config.toml
num_hidden_layers = 9
hidden_size = 192
num_attention_heads = 2
num_key_value_heads = 1
head_dim = 96
intermediate_size = 384
vocab_size = 8192
hidden_act = "swiglu"
norm = "rmsnorm"
norm_place = "pre"
norm_eps = 1e-05
positions = "learned"
qk_norm = true
attn_scale = 0.102
bias = "none"
tie_word_embeddings = false
parallel_block = false
init = "trunc"
init_std_qkv = 0.0496
init_std_o = 0.0
init_std_up = 0.0496
init_std_down = 0.0
optimizer = "muon"
learning_rate = 0.00886
beta1 = 0.93
weight_decay = 0.016
lr_head = 0.0297
warmup_steps = 0
schedule = "cos"
final_lr_fraction = 0.1
batch_tokens = [16384, 32768, 49152]
max_seq_len = 512
doc_mask = true
train_tokens = 330600000
max_steps = 11130
dataset = "wikipedia_en"
MLP neurons of a small language model. Each row is named by its layer, matrix (gate and up: input weights) and neuron, and shows model dimensions 32-159. Each number is 128 + 24 x the weight over its row's rms, rounded and kept within 0 to 255. Numbers have three digits each. A neuron's up and down rows have the sign that makes its largest values positive.
After each neuron's rows, "fires on" lists the tokens most often at its 100 highest values on Wikipedia text that the model never trained on.

L2.gate307:092121164118127166147137110130123143163145140123116155123182158122098063164106121128099102144127101105114131124100162149091128158093110103114169107118130157139131103139096127137164172069136109123165105145122094160109080142142098104145116092148165154111110138128090131124149134139114118119167119149119132135125160110111140109166144102111114141132122134072114112087107110097116147132116
L2.up307:102159127125126077078110102124122123093121148066122146126141136133140161162150143114111094121170135098128166121083143144119119131117169121105147145113117141140096104148117124134148121137156101104178135097130146139154123132144109163146121145105154169112115122162126073112163163113135120116138094169129141146149155146109126162108142119142103153131147156107126173105132127103159104130110
fires on: " career", " Total", " graduated", " position", " head", " major"

L3.gate137:116177099133128100103105087119122134116158130098131138109114108205126153131133109119116182126090110130148138150141122127148131128141123101104109117094170107108138107110095163140128137117115166102125149131115118132158066146110118156143159139097110116089070123120146198101089111110117160156156144100115145104130114155150075097160139161114103137126102136158109113143147165092118128117139
L3.up137:139159150154111142148150076125129116131128123124141105158131079156177140099125113170156178169058110103132147141131117129158135143090132120123137100087174103120125070121096130100119110145124143133145121124131136121167126161111096104106091147123150114124082129137118151113120128132147122134134110120134129100114141133136122129110097118162097102176102129176117103114128083139109134146123
fires on: " re", " not", " wrote", " major", " Independent"

L3.gate66:174162148142129118137091092144166132080089136115093103150126117145107111109123189136120134156150128151133145130118177084141153159108122145111141128114116170120144115151131123102110129152113166160104106113125099075135121154153160125131111152110140169125152148112095121181162126184095107131167107106139095117122139120117111151182126157147139123151156141077140093110134138138158130108158
L3.up66:182172147139171130135143091112135131146133191128141112133157135151122139139112164176102141133147134111159151122150159095145134160159089125124132130166134157110133123158130099129121131122138173118105144137117095130130165114128145128129141111128148163113119132113135109144126165161134112144160131113122119123121114116148183160131110142132109112156143140113088114083126146153159123130102
fires on: " Pa", " U", "tro", "ver", "pa"

L2.gate278:120128116124165187152092148113121160138102104140135132101110166166101127132115128126088116200132112121114082148094114112125110132125147088104114123153137143086125114133143154139103147116119116101109147128093114142149106119140130164150131149174140114126104087079150153142165162148177133084135163150108107102099143077149201163116160163121133079168110123181153171140158109130126118133127
L2.up278:084129131122144169142129113148130127123125153124103125124146143165135139180133128157106098131121092117151115131102138117072155094112137132148190105127180150133122092102180120143128153120150134120179139137105160147090171177100101144111162146112171157099111134074150102142215122137112149112117136105121158096117127107119149101145182090140102114136123113105117114112151129134097150142104
fires on: " no", "cho", " ski", " Creek", "pi"

L2.gate29:142118158119142145144117140118096124123170155125113132117145136129120178123150101110133125149168137108152133119128119105085167112111138148164139160127144131103153081114125136188130122127119106142173109146146104133110127142131115155111160077145123107106123160143134182144146140143145142112156144133117118129110126075098149124134099099153093129122123109158118132128125107054120068137115
L2.up29:125174098112152120097122087132094115101133116121134117130149136116136125086153106112141167133113086169084155110148161116121125112162122100156135117136126136130130084145124119114103174076121123156157106199122104105142082145117129130108124122101169173094045130119099130130120133123146104121104148154138113148140116135122150129145118131111117110127146162119136135153057116135119105144162
fires on: " ==", "==", "pl", " Ref", " ten"

L3.gate2:124124144140146157119136162135082132073129107147145166140130131147119106138140161117126141090124162107118104114121126159102143149103155117147091121162149087130101152140145121131123110111120143134125170153160138157127160103112126145107146136131114143103129140112141159106137118152146161113129080120140112186138115166132158142104127195156145115137122104140042123143118099131135133131128
L3.up2:084168167136109126107118114080101146149151149103118128162158134151132115131105137149103112181119056113154140110077143107091148138111156129140124129171095132160150115091109103117123171130118149074140142108164161177130122094141154132116111135138137108136109150162146118157116117118124096181142145138134172138148133088100115114108141118099142130139134124111125180097100136153097132091145
fires on: " "

L3.gate287:119135106142136145115081120154119106134113143131122098161129100162169175136118153152105166154124172138129128102127132105129154117115144135115174130114106148153160109115081126147123145104142110099172135096135092109106109120119127116099116143116151120127124120126099075140185141101102089121112084181082175120146119158125125083121167130098118163138130118100130138114112095110065162087153
L3.up287:095122129101169112105164122138097108138123139104142164144142112156166207142148109146117117152126173095084132124127104117140137114141083123122131075159150135129113137091141157142107136138136107115102114208109112121114154139082106106086134158146168093139088092133129104134128163152154150122120080161099140084101119175156132131139109133132100117101118114160106131126134146130132113119113
fires on: " S", " f", " p", "cl", "ch"

L2.gate176:142141122145122148153126107135112169178096149132138141125101147158117150121136181102111122115111168118121093136128121141095150105123114130090127099164138143100098093110146139094150159112099138099098130081100130145155164155124121152139100133111122117137160102107113120118126161135112136118162115070159110112163132097120162137103137151161127117094149098085129073131152134134086100125142
L2.up176:082134100105169137131112134131135117148094101147168130083092139117134126115123121087134150140145104170148152149117141152135086165149102156122129129100166113145147151086073107136131126133143157136153136142117117158108114144175134133147126080106125133156146128151077165154124147124156150128133132137141132112114167105082104144089143088110115104095112134086150159114171133121107155130104
fires on: " Hu", " Z", " Li", " Wei", " Lu", " century"

L2.gate281:083164139094161141148145108121129112109129175164144132145103098129112101119125152173151100115143083121188141141125145151163153125097131115139156126111120156103131114136157113181094131138141105100182108152091092145117146132139156149094164112134143130115081112094116121129134125146107134060146120167123153126159175117105141115075136075101157133124120137121142156085134116121123164101125
L2.up281:114146134058139147092123122139092151158151172116123139116113104111093127135166127170133123121137094151168111129092121091188151155102139117124152146164086167148121111126121100176143132141107135149153093099106144131102138144128167172121189133125118104128127153117147153134162115150127173071136126150153174127152172130133111124115131110123129135136143134114123115146125131114151085094121
fires on: " the", " football", "|", " League", "\n"

L2.gate154:167122140192170121129120101144158123153121088154140102184122149135127094120186109135122123124102115127123133145098135111116111153124148186126145132137107155129182086150106105111104143146134104102147163100150147117166116144125110179122153112101090131126123151129191140120107146133113124142096127080146112098107109142142133122143136126163106127148134113143076114132136111148139112127112
L2.up154:090117105125134146093130148139111109164176105095088119117184083113118123141087141127091153117115117122153087125121087138120189114110135142090153106170122139126138130084118114112106127150152121164096121150127125107145086135169117132114152135114161110133102087151167177150117140121101127104125136106098128135134098091150120096124108114129125140107129133168112136143091081103141122104155
fires on: " on", "com", " Se", "S", "Com"

L2.gate27:120125094121130110126115120132101133106122167130135121133113161155128133139118134104087129136152168128169103117121112104154114143109137127133118140119160130134126139112134123088055132136131093141102140118125116131150161120155145119104089105122093148123148113144132122113171140089145130144132086126134156135108112133178113135077167106162121134134168129116167126131161147130123087141119
L2.up27:108147147125148109136109125111120121131156147131141148123093141199106106153144131113109148178145114133126103071140165091165105172147120127082143135126069115112115116073131127146100170157149127110138138092124147135151092157132183105148138101164101110082101089124105161114092075102124122130120116085145117123107155156133110086140126128167146068148163141095112117149146130109110136124180
fires on: " by", ".", " at", "2", " re", "\n"

L2.gate216:121125115127112141173087142082111151150130158136135131131135134165091102163141104167084107136096109117128135170147142131150124134118123101171118111100126150142166164117174110111112154139112139121102097174128089140128105085167139110126120144102106122130135129116144121110116133129122113134123148094122099134102108151127086157142142128159150161169133183066145102137124162127130130118097
L2.up216:132051126131134134104115158165113145136088150106113128128093149131157116131151093128128120146114129099116104139140149145151133152121077119103133151149097122101107155127098121133132117096113097100090143128103168096160129167100145117150109120104128114127113111151122155095081144093170132140152155137092141125137136080137159077103127116115142125085151158145170141134145128122131123127108
fires on: " in", " This", "In", " are", " also"

L2.gate352:120152153136113163137137164127102177122118127158121133154184149136136081111129139163117127151150154142151114165105121130171119146136142125092152139109131094138139116136115111138115131166105128172136165073124130103148130088056103121129192140102134121105171168114153133137110160116119171086142119155132076092150123106127101125108106149132134147109103105139086132117120115173138140131118
L2.up352:131110112117162151133111142103172106138121115101168122157084136150107101165086110149106114134127167135126139138152097146114110121154150127118148082147100160134194062124171158116180156083127150142141115117123105118128149084107123133139113141107136161133149106128110121135173102166132118142098101096118118168090154129141184108125169155145128172079112092114136149124137139144142142096132
fires on: " (", " Col", " ", " the", " ski", " Total"

L2.gate171:170135151138140141133097111136094137111125083111092154080141100111126137125130117134092165128123161118162144136103091153129170127100110115159067133121139106102109148131094160157112140142104137122128144087133164119122107132149043161141113147142106131142143087122112160121158144109115131148127167082131115157101110162127170096122130104146109132091148118177096099121109096108141124085123
L2.up171:141134137111100134120135149123119146141123098106111126141137100181119145124129125133069115154138141116158120187161100176135121133092130182144121132156138146132125138136090099158144113145124115128122107090041168143135154126093094136118148111140104141163092137151165133125136120154146136092141128141102141151095168147124163109109096114129131100097157117165110108112062108106128155130147
fires on: " Team", " +", " −", "IF", " on"

L2.gate325:148107067110149107156135094131128138156140126142116152117169171143105132159137096098116128099149117149133118147135143129107143090164127156097128140139088147174163173145140119097163167150164143116146113146121134114154154162150103155118137135123154136142159145139138142089087143111131151122132113109104102136102124179143152115121128122143140133111156128136137180145140081152083117115145
L2.up325:129165138148124081119119105140143103131138156136116127118134121130116148117169173125108134140162096093093094111152155116126130072133124135105172126136157109124137134116113114155117121152147128109174175101145067093143168141123099134148159129062139157132161154134171130126161108103096105155156146106119139118132087105143120114172127133125125099111120127108126124077128154155125146098154
fires on: "D", "MS", " inter", "Com", "IP", " serve"